MLP neurons of a small language model. Each row is named by its layer, matrix (down: output weights) and neuron, and shows model dimensions 160-255. Each number is 128 + 32 x the weight over its row's rms, rounded and kept within 0 to 255. A neuron's up and down rows have the sign that makes its largest values positive.
A block is one neuron, or neurons of one layer that tend to fire together. After each block is what it responds to, as a language model described it from the Wikipedia text at the highest values.

L8.down4 [118 179 191 142  51 148 134 185 145 170 143 104 179 120 157 153 145 136 122 132 123 141 127 120  79 121 129 136 175 107 107 138 136 208  59 104 188 118 155  95 158 126  97 148 125 104 141  90 130 142 164 143  62 135 146 136 152 123 113 113 176 119  80 119 126 122 131 101  91  82 160 150 136  54 190 164 140  89 162 159  69 128  80 158 141 124 117  85 119  77  76 118 109 142 134 124]
L8.down7 [178 184 105 102 116 146 164 142 152 117 140 148  63 148 147  93 148 132  55  90 117 111 138 112 171 166 192 137 103 103  96  64 115 126 137 107 154 111 109 131 107 119 105 115  84 112  72 153  69 145 103  94 117 171 118 139  98 125 151 136 167 169 108  99 160 126  98  98 113  99 154 202 127 146 166 140 153 110  96 161 134 161 124 116 101 143 156 144 147  64  49 119 162 100 143  81]
L8.down10 [111 161 156 147 121 139 193 108 116 133 133 145 152 181 102 104 158 173  77 136 108 135  58 137 131 170 115 144  93 112 106 127 156 107 156 172 108 139 119 150  99 189 182  89 118 171 161 186 113 105 156  84 106 122 147 167  86 108 161 136 116 116  92  81 187  94  97 121 145 100 129 122  70  98  89  85 162 135 109 171 161 119 159 132 104  91 114 150 185 175 106 144  78 161 168 104]
L8.down175 [163 190 134  82  90 117  83 141 171 116 169 173  79 101 113 193 111  91 135 107 101 130  93  95  82 149 152 116 102  74 131 153 164 135  92 131 144 126 141 143 135 130 172 122  92 148 156 122 151 183 104 127 145 146 129 134 123 125 150 162  79 129 153 149 125  84 206 124 141 131 127 117  46 127 120 142 146  90 137 157 121 125 111 150 121 159 113  66 162 135 140 159 192 113 134 102]
L8.down254 [117 140 178 147  83  80 107 131 137 171 107 101 138 190 107 100  76 191 152 160 154 109 123 133 139 201 144 111 147 110  61 187 162 154 173 119 122  94 164 123 163 118 125 110  94 103 170 116  46  74 171 123  87 116 123 121 125 194  80 112 104 133 141 176 126 134 105 122 139 150  70 117 120 109  77  92 186 164 141 129  96 140 160 119 100 124 104 111 149 105 105 156 124 144 119 110]
L8.down343 [173 124 122 121  82 170 127 196 187 106 139 132 110  70 108 126 131 115 161 133 134 127 128 192 153 142 126 175 101 144 146 128 111 117 146 114 157 191  69 104 171  92 125 100 162 136 174 121 106 116 154  88  95 133 175 128 129  87 172 121  99 159 123  95 175 122 128  62 149  91 129 116 116 125  79 178 128 129 154 115 133 155  87  73 112 108  46 118 111 126 135 118 171 107 127 119]
L8.down451 [147  66 102 131 151  81 144 167 166 100  94  79  95 106 166 109 132  98 159 139 163 152 123 127 162 102 104 148 207 129 120 129 101 144 142 115 131 133 133  96 103 139 125  81 112 128 149  92 167 163  58 118 100 116 106 124 107 183 119 172 100 116 129  70 117 138 145 169  99 131 130  46  98  78 135 127  90 162 131 152 154 122 131 183 165 105  88 107  77 132 140 115 110  93 152 132]
L8.down510 [195 141 140 124 157 174 101  73 114 128  90 134 163 115 136 168 136 145 103  82 140 100 136 128 120 106 162 182 122 111 120 133 105 149 176  95 146 133 116 132  95 101 153  78 112 137 123 129 103 117 123 128 133 127 100 108 182 112 130 142 122 143  91 111  93 126 104 148 133 125 142 134 110  99 138 129  71  79 121 138 126  90 105 163 112  82 169  61  65 133 164 134 181 153 115  63]
Commas and other boundary marks right after a completed noun phrase or clause: commas in lists or before "and/which", closing "=="/"===" heading markers, table pipes, "and/or/as".

L7.down421 [ 70 172 135 139 102 116 117 166 120 130 178 151 139 187 148 126  88  82 174 129 162 137 109  75 241 116 102  91  74  63 188  79  90  82 112 123 123 160 157 114 138 129 138 102 194 140 200 127  88 114 145 131 117  77 128 127 111 149 210 133  91 104 176 152 117 159  96 164 144 125 153  78 113 100 152  99 191 107 168 107 162 123 122 113 175 140  89 124 194 168 107 166 117 164 135 100]
Prepositions or subordinators opening a new sentence or paragraph after a period or line break, such as In, At, On, After, As.

L7.down112 [150 154 132  96 108  92 133 130 146 120 138 144 124 111 197 100 175 135 167 145 168 190  92 140 159 112 169 125 150  92 121 136 171 127 146  97 139 146  73 182 134 140 118 168 143 117  88 185 122 133 131 100 125  72 114  54  92 135 165 133 120  91 124 146  96 139 137 161 154 145 148 161 175 148 107 180 159 115  96 161 105 116 152 109 177 123  98 102 147  97  52 117  93 126 109 173]
Early function words opening a new clause or sentence, such as was after This/it, The after a heading, or a comma after a date.

L7.down235 [ 69 131  98  93 144 128 139 133 128 140 148 165 140 145  91 107 112 161 121  93  86 105 171 104 129  99 120 118 177 121  77 148 159 107  95 147 155 124 186  90 123 115  57 119 122 130  92 118 130 148  96 116 150 172 178 190 111 127  79 151 157  80  71  41 121  97 129 173 113  77  80 110 125 135 169 139 129 127 127 140 112 112 120 118 161  97 144 175 160 178  95  98 108 176 128 137]
Month name tokens inside full dates, plus the comma after the day, as in "On 12 August 2024", "In June 2020", "May 9, 2016".

L5.down34 [182 150 113 163  96 140 169 106 167 119 138 164  70 137 124 135 100 136  95 111 167 108 132 114 111  77 130 132  96 132 147 136 102 126 132  53 178 119  84 103 177 135 139 171 118  97 154 206 148 164  80 122 105 153 162  58 156  63 131 150 135 164 167  86 160 204 146  93  86 102 142 112 152 199 117 169 104 124 107 123 109 195 105 113 118 151 126 158 153 145 108 124  78 111 135 119]
L5.down41 [ 87 129 157 192 136 130 168 183 101 156 172 164 146 112 121 102 126 112 163 116 130 175 171 102  78 102 199 163 123 148 148 126 157 143 117 134 150 155 148 100 127 146 156  60 127  39  71 142 144 102 123 142 135 126 138 170 134 132 127 135 159 119 185 108 149  86 112 158  85  84 116 107 146 132  99 153 110 108 132 220 144 122 155  90 158 165 124  86 106  73 147 158 104 113  93 141]
L5.down131 [181 125 133 135 152 148 150 141 147 126 122  78  89 129 101  83 149 112 125 102 131 122 169 123 152 112 196 174 117  91 156 190  46  19 128 130 125  76 112 121 103 145 135 148 152 102 156 144 104 137 144 137 104 148 130 188 170 163 169 199 173 103 157 118 189 149 143 122 141 143 100 152 193 120 120 165 150 128 131 135 131 149 169 160  85 145 135 114 109  98 128 138 119  49 130 138]
L5.down216 [ 68 107 140 158  81 123 128 140 130  92 153 134 134 106 130 210 119 159 161 122 118 132 102  99 155 132 120 122  81 120 157 157 109  91 159 121 109 172 148  59 138 117 140  62 109  96 132 140  89 111 154 180  95 127 119 187  41 126  79 121 120  66 104 100  77 110 147 150 109 105 127  82  70 111 146 153 135 139 125 141 103 161 111 123 144  92 111 166 223 164 101 120  91 135 151  83]
L5.down224 [ 52 107 137 133 129  76 165 161 178 120 156 136  55 206 147 109 132 145 156 123 140 118 123 168 103 106 134 127 109 172 197 166  89 168 166 134  97 117 112  94 117 138  84  75 118 104 112 130 130 100 132 188 119 220 161 186  96 130 123 161 152 105 113  61 136 139 118  99 148 106 124 183 110 163 109 142 113 135  82 154 128 128 222 153 119 102 166 189 169 160 136 107 160  61 122  87]
L5.down233 [161 145 134 147 135 101 156 148 162 120 172 106 156 110 133 171 166  98 126  93 231 137 111 181 193 190 145 155 117 148 165 187  86 131 166 151 112 132 122 101 112 119 154  46 122 114 142 112 139 146 129 198 107 133 155 125 132 145  88 147 126 162 156 141 125 163 128  83  84 120 109 129 123 150 169 205 152 122  75 147 113 133 148 145  98 116 166 145 188 121 142  98 149 107 129 102]
L5.down337 [189 186 158 101 146 142 156  69 146 111 126 115 153 156 113 124  59  97 149 102 135 106 153 150 161 136 138 219 117 100 143  79 149 123 131 101 194 138 142 117  67 129 127 109 137 112 138 143 124 146 148 115 114 167 114 118 141 127 144  58 164  61 131 150 179 161 161 129 134  55 129  85  81 132  93 127 101 145 103 127 134 128 161 159 122 129 106 123 124 182 105 101 106 118 114  70]
L5.down427 [ 74 118 146 176 130 125  68 147 149 117 128 101 160 120 111 124  72 159 202  65 126 104 132 108 120 114 128 205 103  94 157 156 145  83 128 154 103 131 130 137 160 124 149 133 159 147 177 137 131 168 129 122  70 145 151 138 175  90  85  93 189 133 105 129 194 120 107 110 154 156 132  96 142 152 147 214 124 155 130 108 120  76 134 115 131 136 119 106 206 150  86 105 117  70 125  99]
Fires on the article the or The, strongest right after at (at the edge, at the age, at the club), also sentence- and paragraph-initial The.

L5.down76 [ 84 103 128 133 152 136 143 136 164  88  73 152 134 121  96 138 134 134 152 164 154 109  76 109 139 110 117  82 126 183 186 105 140 161 110  69 152 164  85  57 131 125  88 172 132 125 153 148 141 136 115 161 111 182 158 153  74 136 127 118  96  85 128  94  83 149 125 115 184 123 171 131 157  93 166 181  73 171 128 171 193 134 135 178 167 109 181 123  91 151  68  86 115 173 162 144]
L5.down90 [174  51 150 164 166 132 171 143 164 151  90 120 189 116  59  85  63  91 114  88 164 114 156 139 146 140 119 126 140 193 133  73 180 134 140 198 156  65 137 159 169 117 108 157 128 210 172 185 143 135 117 119 129 139 119 119 161 133 164  73 136 176 127 148 136 144  80 118 136 119 170 149 140 174  75 213  94 114 121 154 164 186 109 166  90 167 113 111 181  66 139 110 153 144  93  98]
L5.down128 [133 100 113 191 154  92  94 140 134 106  81 116 100 128 127 140 120  92 121 125 165 101 110 134 130 122 111 129 107  82 149 191 133 171 177 132 107 181  74 133 189 130 141 160 132  36 188 133 120 134  92  94  90 128 106 168  87 108 166 113 116 118 125 178 166 161 111  48 100 123 120 129 190 122  90 146 106 149 138 177 169 172 147 119 186 132 149 143 201 158  70 135 134 126 131 141]
L5.down150 [ 89 158 158 168 142 110 121  98 117 104 118  99 165 102  91  87  66 127 157 132 117 112 142 199 152 113 124 108 154 159 149 124  65 125 114 136 194 136  93  59  86  95 147 146 152 146 146 103 135 149 140 134 152 112  91 154 121 137  97 141 106 139  99 111 205 160  63 113 180 109 161 114 179 175  83 185 159 150 164 110 110 112 145 144 146 162 116 116 134 123 138  69 122  90 120 124]
L5.down250 [108 145  80 136  95 115 176  99 128 106 117 174 148 108 106 168 102 139 146 122  83 155  99  83 140 168 113 195 102 159 165 144  83 170 116 143 145 141 107 105 147 131 185 144 186 127 118 148 108  69 185 108  92  39  77 182 102 127 118 175 105  87  82 120 118 167 113 132 196 102 121 102 109 185 184 110 120 146  92 105  90 163  97 119 121 147 147 131  84 132 189  48 167  93 115 149]
L5.down283 [131 142  51 169 109 102 200 169 121  85 138 123 145 173  64 125 146 138  96 156  97 129 128 141 137 141 148 161 139 169  49 149 187  74 129 159 127 213 161 162  90 140 102 153 126 143 171 149 144  53 149 129 218 124 147 154 117 131 125  74 150 141 166 114 124 154 138 152 129 111 112  46 108  59 134 117  97  92 189 114 136 115 136 138 124  57 184 145 167 115 146 143 122  98  94  95]
L5.down287 [ 93 103 113 110 158 163 145  91 114 128 113 125 213  98 121  81 119  99 168 140 126  87 158 141 110 108 132 129 114  98 154 176 153  35  90 173  80 172 104 114 121 152 152 112 186 142 121 163 111 148 129 180 119 134 120 140 137 114 165 204  99  84  89  65 153  90 200 161  93 148  77  76  83 156 125 170 155 132 119 204 162 141 122 169 112 132  68 162 148  74 161 109 101 115 161 100]
L5.down419 [123 160 125 162 164  73  85 121 102 138 123 146  38 112 133 120 111 114 151 123 142 139 121 124 122 121 125 171 119 147 147 119 142 137 150 143  79 140 134 113 130 169 152 136 134 110 157 165 105  48 166 175 127 146 108  90  68 100 148 122  89  99 128  92 173 159  57 136 173 154  96 139 131 139 156 122 101 153 183 167 126 148 143 184 197 147 126 140 111 187 132 106 109  62 175 104]
Month names right after a day number in dates (on 29 April, 12 August), plus commas after US-style dates or within lists.

L5.down6 [154 113 122 139 175 194 126 131 129 118 109  83 186  80 111 133  93 176 150  84 125 106  99 177  94 133 137 153 112 135 119 135 151 120 105  72 121  93  99 114 107 117 161 162 161 129 185 113  77 111  87 117 131 115 139  71  99 182  75 138  82 140 111 109  96 164 102  89 142 111 168 122  93 115 108 146 143  74 145 145 184 147  95 107 170 108 188 122 132 128  71  67 140 124 152  72]
L5.down29 [143 118 169 147 134  56 101 125 106  88 154  55 108 145 153 127  94 137 126 123 156  99 168 127 134 101  86 149  66 121 174 138  93 119 106 125  93 118 130 126 140 159 189 136 135  99  99 106  78 175 118 113 132  95 136 141  83 137 112 107  58 142 124 129 134 134  99 118 118 138 107 114 128 155 121 168 155 173 124 125 147 140  93 138  83 182 121 157  95 131 159 190 189 144 121  72]
L5.down30 [103 125 191 121 146 171 198 154 168  76 115 135 104 109  87 127 159 148 145 133 106 135 176 193 120 163 122 146 107 149 154 110 148 121 157 165 112 136 112 163 145 108 158 146 169 112  70 138 143 128  87 116 133 152 104 108  80 154 136 183 135 128 122 170 154 146 129  74 136  47 135  65 129 199 157 112 159  95 145  85 104 148 148 128  82 186 158 134 102 140  80 140 133 197 123 137]
L5.down119 [159 136 130 112 201 134 168 116 146 145 146 107  92 130  98 115 159 129 148 101 145 115 136  84 141 192 198 123 140 118 111  71 105 158 147 126 116 106 144 122 166 142  97 145  56 147 130 167 155 137 169 113 138 139 122  48 121 140 111 182 150 118 140  88 207 139  52 172  98 104 126 146 135 131 166 156 154 141  87 172 107  89  91 150 107 127 155 128  95  98 152 128 176 135 101 154]
L5.down120 [113 127 177 166 121 129  35 161 149 122 179 101 172 121  73 120  48 103 141 108 157 111 123 132 177 101 146 163 133  99 122 132 112 120 183 123 172 110 121 103 149 149 117 129 132 129 105 113 146 123 157 125 114 127 101 149 110 110  98 160 132 123 104 189 145 117 114 132 105 123  84 139 106  87 157 162  92 116  98 117 127 125 149 169 119  26 133  99 126 136 132 151 124 101 118 141]
L5.down227 [118 139 155  79  86 133 172 147 110  70 140 138 115 127 137  99 121 123  88 122 161 122  81 163 168  70 164 122 110 144 166 182 155 159 122 133 172 174 117 133 161 144 118  95 155 128  93 122  70 121 124 119  90 109 157 148 138  25 111 115 116  96 124 122 132 167 154  44 126 143 197  43 119 166 124 147 164 162 148 117 154 165 112 119 147 122 178  90 119 134  85 134 137 131  98 111]
L5.down390 [135 146  87 125  92 123  76 174  95 141 129 115 128 130 145 162 136 179 122 109 174 118 145 112 158 122 151 172 105 191 169 140 149  90  99 136  92  92 104 135 150  72  61 146 138 185 123  92  96 108  73 123  42 131 138 128  73 156 192  97 121 101 146 137  85 152 131 154 175 127 100 167 154 107 141  79  93 167  77 100 163 159 108 125 147 108 151 166 160 138 186  95  94 106 104 117]
L5.down408 [106  91 122 100 158 110  84 141 143 100 137  55  94 113  83 172 129 118 113 158 121 115 140 132 176 131 138  70 154 155 121 138 194 111 167 161  98  76 105 202 134 107 109 119 148  84 171 124  83 158  95 149 157 113 148 145 134 152 122  61 131 129 142 121 181  98 111 124  91 115 164  51 115 143 144 102 114 201 143 110 111 192 122  76  88 117 124 200 196  64 143 155 144 114 151 123]
Second word pieces split off common words (in-vol-ved, a-mo-unt, s-ci-ence), and dashes or pipes separating entries in lists, tracklists and tables.

L5.down63 [153  89 161 122 108 147 109 157  99 143 120 138 103 131 175 190 183  93 124 157 133 151 138 105  90 126  85 132 150 177 145 109 108 129 121 118 137 188  90 153  73  93 154 100 112 147 129 108 110 140 124 184 144 112 172 146 124 136 168 151 131 154  90  90 158 153 123 156 130 141 150 127 132 125 162 108 154  84 169 108 160 145 126 159  82 178 189 137 120 115 140 144 136 107 138 165]
L5.down107 [ 93 142 158 114 120  95 111 185  98 145 118 165 157 133 142 140  59 131 159 121 161 176 128 184 117 126 131 131 115 156 140 150 118  94 104 142  84 150 102  82 129 178 100 184 149 125 125 118 111 100  86  97 170  69 146 122 118  85 107 210 138 114 140 118 183 190 111 106  73 169 157  99 101 128 126 107 146  97  93 110 131 109 152 108 135 105 130 143 156  95 102  81 129 159 119 143]
L5.down145 [121 164  80  89 132 161 109 148 161  81 165 141 134 138  97 119 104 166 157 125  82 122 105 166 100 136 153  77 138 135 124 179 112 102 156 159 149 128 166 137 138  96 151 131  84  86 103 156 121 136 120 122  94 129 161 160 135 117 199  81 150 125 138 105 126  88 105 116 179  91 153 134 212  68  86  96 136 106 212 144 127 103 105 169 133 154 153 185 169 146  79 153 142 122 120 104]
L5.down194 [122  92 132  96 146 117 121 141 125  60 115 142 101  90 126 109 139 177 122  66 149 147 141 127  72  69  79 105 154 117 141 145 121 147  95 161 120  96 147 175  84  92 127  88 132 150 118  93 164 186  86 138 160 142 154 103 146 116 126 139 133 151  95  84 112 129  33  87  51 153 198  81 125 105  73 151 144 109 165 150 201 147 103 134 178 107 111 148 124  99 132 117 164 148  94 150]
L5.down242 [109 117 138  87  84  91 178 109  93  84  80 180 132 104 107 129 134 125  78 154 145  75 170 122 158 149  93 133  63 169  66 110 203 175 127 163 100 125 126 131 115 103  96 162 160 105 133 129 128 191 103 171 209  72 143 144 140 163  62 133  96 147 156 151 137 148 125 106 126 107 140 113  97 157 120  70 135  89 176 137 147 144 129 112 112 103 157 182 138 113  83 114 120 163 132 175]
L5.down254 [153 119 107 125 165  97 128 117 148 114 194 101 154  93 137 146 154 137 114 136 120 158  65 119 173 174 165 164  63 116 122  78  84 103  98 110 107 143 162 113 109 146 127 182 201  71 107  62  83  64 130 127 148  91 165  74 127 164  90 120  96  88 146 108 148 121  87 110 194 118 133 118  97  59 103 125 146 100 160 103  72 162  99  85 153 132 125 121 134 139 145 172 136 110 127 133]
L5.down358 [141 119 152 119 120 142 133 138 114  86 154 102 101 182 110 114 146 115 173  95 144  68  84 148  91  68  89 112 116 146 110 137 108 136 176 139  95 136 139  88 149  94 160 167 155  98  91 151 100 120 144 178 177 106 173  83 133 125 136 111 143 167 122  74 116 130  56 145 151 111 121  95 147 138  94  43 156  90  98 126 100 140 178 138 114 176  96  88 108 167 104 185  95 166  66 109]
L5.down453 [108 143 154 116 109 104 141 121 147  63 131 135 110 148 117 153 154 128  91 139 188 106 117  88  91 112 197 150 178  93 167 115 125  89  80 185 121 144 126 149 119 163 134 119 117 136  63 144  86 168 158 145  68 110 123 157 132 124 114 147 167 164  81 161 122  91 125  84 196 143 119 145 116 165 125 147 174 107 136 188 111 113 113 118  62 119 126 142 152 146 167 195 100 162 117  82]
Words that open a time clause or phrase, mainly after, before, until, when, during, following, as; also the odd f piece in Def or off.

L7.down40 [145 142 133 126 103  50 176 146 153 120  97 132 120 141 110 176 128 123  50 126 169 139 173 125 149  87 152 127 143 145 108 173 153 164 127  98  86  87 162 109 132  60 103 125 119 105 107 116 109  93 117 190 143 136 120 127  95  44 143 109 108 116  49 128 133 117 103  94 177 128 154 127 111 133 137 152 167 177 182 164 139  98 168 122 155 101 125 153 142  89 102 126 123 159 180 164]
Pipe separators and dash-filled cells partway through rows of stats tables (standings, chart positions, climate), plus unit and parenthesis tokens in infobox figures.